{"n_layer": 11, "d_model": 384, "n_head": 3, "n_kv_head": 3, "head_dim": 128, "d_mlp": 1536, "vocab_size": 2048, "activation": "squared_relu", "norm": "layernorm", "norm_place": "pre", "norm_eps": 1e-05, "positions": "rope", "rope_base": 10000.0, "rope_fraction": 0.5, "qk_norm": false, "attn_scale": 0.0884, "bias": "none", "tie_embeddings": false, "parallel_block": false, "init": "uniform", "init_std_qkv": 0.0281, "init_std_o": 0.0, "init_std_up": 0.0281, "init_std_down": 0.0, "optimizer": "adamw", "lr": 0.0015, "lr_mult_qkv": 0.4, "beta1": 0.95, "beta2": 0.98, "lr_head": 0.00447, "warmup_steps": 335, "schedule": "wsd", "decay_fraction": 0.814, "decay_shape": "sqrt", "final_lr_fraction": 0.05, "batch_tokens": 65536, "seq_len": 768, "doc_mask": true, "train_tokens": 449600000, "steps": 6861, "dataset": "wikipedia_en"}
MLP neurons of a small language model. Each row is named by its layer, matrix (down: output weights) and neuron, and shows model dimensions 144-335. Each number is 128 + 24 x the weight over its row's rms, rounded and kept within 0 to 255. Numbers have three digits each.
After each neuron's rows, "fires before" lists the tokens most often just after its 100 highest values on Wikipedia text that the model never trained on.

L5.down1143:112165181110098152096123156117191135117152060120104141145120157153121129161145119124140142123141151115101142141093119141124160101126128139105115098149143119136135145096134121133129147100152127109153122110135113163107144141162141123124120109140155121136071135137117152186153100134121132115135143125132087129137157191111139127091114133115148122134125149150120142104136154115117089123165094103146174131158149156127123114107164095091127139097163147147125121132108153099114131149113115138102199138128113145122134141098134109105180137121149150108122148128148138098128130144148176145
fires before: " |", "L", " ("

L3.down993:113166102108119105122122136116103123163125144073122135124108109132124123112139112111160166119150098127145134133118148167118145165137109130114101133107115180109082161135134150129120157092114113063130139144139069127152137125132120151130102135112153198109132092154157126130132126098090062132141177128092152140157125110158108130206102108111128185087102099130084174114111137102137124124092161141152127123135105137135114121109161120133147108142127160127148128130148120140157166145099132140098134125155135112144117124133156137079096143099123115120117122156108120151136097172125136109
fires before: "==", "===", "In", "The", "A", "W"

L4.down114:121114111117124119141091113131155125137127141113097132160114151113152089109135150138122107099166132122153151138090143153159137142107106124091091117140138161139153112106136130118128165113111148065128147132145103117130130123104130129124160168141124170099122122142131134149115142096159088130139208145119083140118153142114100138143143120119180145149112111166110155116113130096158123126108134153115139109173127122166143145109116114130148122185129106126133096152126139144167156152124129186110144138146112130120130129141160084125116144108121140140164111122103124130130124191110120146
fires before: "==", "The", "===", "In", "A", "P"

L4.down841:176171144137106131153081108107126150093137130138093092142123154135125127101111129157116129164138080132149122127108098115125152158144135127121127097154184127134131132068114093142118120107127158177112117117167094124129133146110119139117146188130120143170128134127126115133124109096126111119105134104137113079105131144152127132126154134131117085150134139122152143122174092121143112164143131078156130114113133073160154122125116157194101092143120074153129112115128123105169092183065140180168173158197089154147169111107096127142154118145102135165156177117066110089147198108118106162
fires before: "\n", "The", "===", "-", "In"

L3.down317:123136113144133110124153125182156139133120151134119127111135151131120147139119113118162134153097134089131127130095150141123150112114164130132134117074146123156108143090158151130155152086137119129155139170132156139130127124158106139167102146131146103137093095096116136112203156091097145151068111111123142113069142127103056109112154100188097151165123125142085099107145107146104090139122140128157139146074121097099115116108122130142125161151173127150103144109146144197124126153133153138173161131150156110096145145115085152136127128091129117104141133150115121128108123143188155172
fires before: "us", "id", "ic", "i", " in", "ed"

L3.down836:100123138103102129087161131105096112104134137102123118114118173161167144110147157118118158123098116146164131126171119138116119100128156128177136123121129124109110160139139113128097144115174105130172141105112131119167130131098171137127134162124132128103121127102156123112178086119124159132126121115125135134147138107124113096089140156129167109100160166146156105157154103129122166160111140100122130146127068131103165135130151118103138131170137123119142141112110144093066096134133111173083075166097136097127089120121094103104167132118118102121137095149134124145138112112129083151
fires before: "\n", " ", " The"

L4.down653:132116151132119113109095117133131097135115122129108100098128132123144179126085149106115120113112122117100127141083177176131147143110085112139103144132100152131103117139118141144129151117114129070145126145156060125159144109116081113166118155150097167112120108118188120117096151119122072140133167090125109142118141110125097114122123117141172128124157133182146133132151103136144154138093117120119188111136127138141147152109146116111146108132107151108156118148144112161127138157154108185129139138112163116103114130117157117128116125157137066120136144141132115083116141174104152133
fires before: "==", "===", "The", "A", "In", "M"

L4.down594:087134179114148161150127111156115082175147159073103109167132127120108114119148103164126151084130105139136137123129123138137124137101131140131097127146073139128129103101144189061133138127100145088159138116156117129114087135105125117135122130122138134138114101143164159107127125100088096137138151169090117125142110107114135101121125077157113161077113120132076093141123114117166109116150135169123108163128128115136122118113161114144103111167134125133103138126112147149136140158092147138113136084155180149120102128129135119118141098118139143123124120126092135131135120144130081176
fires before: "|", "-", "===", "A", "M", "S"

L5.down325:112159170086143130153122107128116123115094154123100103184148202109151146113123085121180129127132107133152091135129122151147144141140127148167145106156192128131141085122142129150110135129120122111148121121105164095123120118135099147116096130097158131172122142169136131103148132134142125149115114100121085117034115180119098115131128134165151151135104145107152141152132135103135107088139157074136118147142140134121095085146096158130143125155135158117109159093178176098180127109136134103147124136082161126120096204101114097117138122131106094127119145102093136127121133151140158135
fires before: "s", "ve", "t", " the"

L3.down944:129121129119143104143127133134120141141143137072116096148107143141085126116093104130176146133149102103121148127097158146094130182136119150119122130115141161118113122087103131150137132087072133063142194173131062132124135143120109111186154149112123143146144118147181108138134110126135081139116155122081152102144119078161118140162108125090118147148111127088088138111120148122138116083106137148191122126123125118104146150115170122105121106155131111114139153137143144180177144113114149124108141100156181121153121118108150112113148126097135132120109116132097142157107122136135142119
fires before: "===", "|", "==", "-", "=", "===="

L3.down690:107120163130113149104153140140183165090161137146103117108110123117086127131127156116140150116106193103128132105147140098153175102146158153116119129142120140097113096119105120166081122162122093203126132107139138127114130131136103128121144132130130134119164124143091125158103188148141152129144141174124115159125148132085140155110198171116183132120116080102083173135169121109156165116136112102130141141141118104102114098163108156139136118115113121169174150151113128093157087126122133164122139132113131120067150112125152129119168103116117127165118117114124106134130115104129125149
fires before: " |", "er", "|---|---|", "=="

L8.down1208:143141115154137135116097162129128110130109140145135133133103164162139126092101158108103110131104122123133134110140113141154121144144142122160130134127143152149139085134160098067129120096068133074135163081121109135129133103105133149106115162168135166137139130123156118130144137144140111099135158147115096135133175130164117143107122105158105136141115118141131131134119103129141127153138155079102133151163156121143124123130168082145161117212114081136126106125109154087148122126117128229183094157090102127134133154143111149155162093140153103162151112095167121103104140175138126112
fires before: "\n", "The", "M", "-", "In"

L8.down395:145134115151112131154133100177173123168094121142134064150104104138134145134133073164137091153107135132140116086096131194167132104111096168126120086120197102102106113130096131117096119109141157152176144107113146162146170167152112161186137178152128131143132122195154141101178124137178161084129117124134134138152150131147122141095103114105134106145140107103116126150124161149079094103140116142123136145131130116122109139134119116194122118105122151123173121117156134092108106126130114125162088109152124108107152116140089082125129102125123132166128141126168114091098088171152152152
fires before: " |", "Release", "\n"

L3.down1521:143136145104089139086111127116174091106138100109107171143101179143089123189146101108137134100136176134117198127092145126145127110146134077131108125123160159101118137123111132125126159063084131137116140139131127144119131117119111170134149127122100174132156109132131177127124104123108177130157100158109132157127130130144098125134159126132149150136151127100108128178095133153148185102150123143129125125140147118161125111102111114162150129152138131161160158159099126091124127141145157088103065117123120112131132105127136095154110133139113078111120103097129121147159109111133141135
fires before: " |", "---|---|---|---|", "-", "\n", "|---|---|"

L4.down128:130139148139091134116146118135111096169124123123117165121106171100128124107138125102147145117102117128111084125127115125115129091128116140151112104118095158123121150146141099137114112153163135150175128095132129178124135148126110083089142153114099117121120155066126161086159126143068142088120136094157142149121149123126110086120120124092168109093159156097159141154138122117165203138147117139104117151125127134155110121126154143122162166177126143137130149134065120091113112138121130143089145167097159113119096162134132133114132142115095098132111133136166112128191116105124076168
fires before: "\n", " "

L5.down640:133084102122126151113133127128149128114128096124162120118136118113143143131136072133142124108117111113130138109126091124137110145145103115140149126144136094116128091128161112081179128136147088124150123087130166105111133129117126156119124082083114161138093109120148131194127120147172158087108124132127098138106092130126093156068084111150172128105121130188150155096129142126062175100115140130161109150131150153156134098100109115110107133096171150116158136144156115143141122130121118166142100118122094129099171133117078150096089124163143093128087144141109163107150114144130105108
fires before: "ed", "ing", "ers", "e", "s"

L5.down1278:162153124176123110100084127114109123158160146168126112157125132122145140141123157113114110130128104084161068171125137110121145105137222134119107136138131141107098079102144094122126131147122113046121137133116123116128118138134152147112133115103133171100116141120121120132105131146152169152094140148160113100115153107120129107153174110103166113158139130176159156151127160134144120130115122144108082146116103106157084155101144144147117114135121181143101142117147129119110128122126102133131099150158109106129137100109153142107131144112099107162160184139125114159170122065101153121
fires before: "s", "d", "ed", "w", "ance", "ver"

L5.down1534:120111139093107178151100160181121159164124144098178103127115133164151166131128115145145095112149122100154146128133137134135151135148100145153122148134158147114131161134097126128161178121098161129156091088111124141134111120163142090146114131137134129115103173114108129141101154142126103126141116135118151168099150163093116137156123072128091084124107130168148138093111138092157165120138121137134168129166123116135147124113140108157132145132160155083158171145128128128107102094155155154092149123146111137086140124142077099147138163138095084134101096148092165128116128163172105146
fires before: " |", "al", "ing", "n", "s"

L8.down261:147132147155113174113107122111145136109105092146139124111085149126119162170128124122121134119093089134187168117038108099124141113126137125128064152133161150126151108140154141079115126099114149151141165131135111089115144084117159138103119147148118112136145087147111125123143149110149118145132181159154142187112133138122144130090137127113143136161193139128142114112120148087175103130139120108108143115124111118117128099085135092141122139136125062158143101094089124112173116134170150137141106142150105155138127118098118109139169132175096126145166130136115065108122092112128119119
fires before: "\n"

L5.down718:145133127129121107120154096110134101131102112116152145131159130130091167107131104139131082152121128119099129114105087123121114120107134102079120123108154166106160121147118131111135104116106149087123195132128110151129151102136154137103139179136101097156126115096150118148086129139124113128143179138157119143113058116129129164146158151120125124063150154109138114130108141107139106081138141105109127149153149151112127137115161136161126119198113127171145121107115124088157139108165072227096119133137180104110094133092138130104120113163144135144124140131149127149150173137150122142
fires before: "-", " ", "\n"

L3.down433:176185137135111117105075111089160130123107090125131126160164184168162124129121087126106105134107154135136152193123104148137156127130161094151149125112183119150164140133150173164110139138110104108149115132145113098163127142142124117099111163117133117129124098102108127133166144146144114120140136129128121086142155115105138121128144140132176162139130157131139110101137129185113105098153123094152148126121148096119138132113127103143108107122139126147124116104120138126207146092177131155143166113120106151125098145169090134153116106127115144106134149120105164142104102100096143118
fires before: "s", " |", "ment"

L8.down855:142123130163139108133181150217134121146124114140173091137171149107179127124140135185098104080115134091127149136088145080128152166086144131120134101137134151154103129124139129098111139101127094166133141143138109123101138135152143123120115132118147128079136108092156117142136118100142161122102155136099157118130100097102151115140130093122118092147083121130143129142104154107057124110136127112161141137148126123156149106123139127136146107110125087122128162137148115154102142092148126110104112112155108109085164138150117109131146126081102092116159102116132113151116138125118120160
fires before: "n", "a", "ina", "se", " |", "land"

L3.down413:173152117154119127114162127174131094098106118169147105105118166131140119117143109110106134133095120156110076110142099131116120141150116126145141096170149105093129154146146150138104111127119160143113154124169153121132126138129166084138141162127138112128121193081121151146109113150132119103146115109139074164113111141119149141124141114129131123057159169109159065137115154132150163126105138117116126116129122152094159157157169130142117096177150176178140138143119126109134123132152102130130105133090131131116122153110147143090124124118099148152137140109158114142129137105109082147
fires before: " ", "\n"

L8.down665:135131093137130122131169082137096099075117136115133110125113115109125170100142141151186154123185150129145104136155101106140130112129170131140137125111145153120151048114114134155131132162088126100171140133144110169153147093145108155171136120141142119148121119115098122100116134085110124141159076109117103119123173160133109093096145139141153136130137124112144122125184153150089148193124165077129117152159126124133106180151132174166085143118100138144127140127124161181127120151124138153132097119128125130144145099150120149121141145081134119127075109091097165143148100113155136141
fires before: "le", "i", "t", "ed", "er", "or"

L3.down5:147152130111127079141137121108175122158181114116126118165146166134119147100108117117142097137094108111098126123136100135100194091145139121109152123123106151193146093128113150160134135137124112128112128189096119128085126132124113150084158139101120068140115095092167123134176150135059140139156110106136139083125112101151131129162104121092178153170164100135103153127107111138112115107148153110148120184153149113170124127150127129155170134156140157172124156150103144132111157102121123140100117110135152131165105131143107113088111128120134115114122095139150142103136152114108140138
fires before: "\n", "-", "|", " |", "|---|---|", " "

L8.down560:174112101125115203149123139149137166113164103115122122094152136154139160133171150134116145168143118137111150086117125166141115099110154110105127116148144087113127115129127160157095117108153134113111138083145134173123141136115113130127133147106182132138150136150118157127160130093130130141144122157105131080130148090160128115133149115120108119045115154151120136094135145133057113128133119150105125115149134141108132156147147158141119109100116085110120181131117125115080102162132115090152119113141125126113095134142116127103129123127132137105140131085128165123093079121146113125
fires before: " |", " "

L4.down233:110143131137107119090150164131121100124129158088137103085125182137139096152106140115108165131131160098117142107140098144108139103124113132147160095078138166127093170130098135119101136144128133157095138149105115124095125158125128107103127148124105152142150141123142109109150111074082159110166099123120146143139142131119128106147139147129174142133130140131133127147121132098156117165128157074140122167141116134124128124099149143111142118151125121139113092116109120130104168101094148110070125186088132123106122161145124135106105142095132137104116149129118088135131111152132148156
fires before: "\n", "-", " "

L5.down1128:083138103129152137112120160114136108171126158115081111117155130132142179138109213106100115132100125109093093137128135122166102117132127131120093135110138152085134132113147085106106146119072151134155092098139139155127156118144151102107183161137121121099098127122089093102083120129186161144126167100086126129139132087139134175195113151127127135166210114132135148090133145141130155144131139101150100122123105136126135139104163082123106146134108156128109160138138104135114160163106120151121153148129130121120155176076123101111116133108095143144101166105117145111151124123152112120
fires before: "rect", "ed", "ff", "vision", "'", "ver"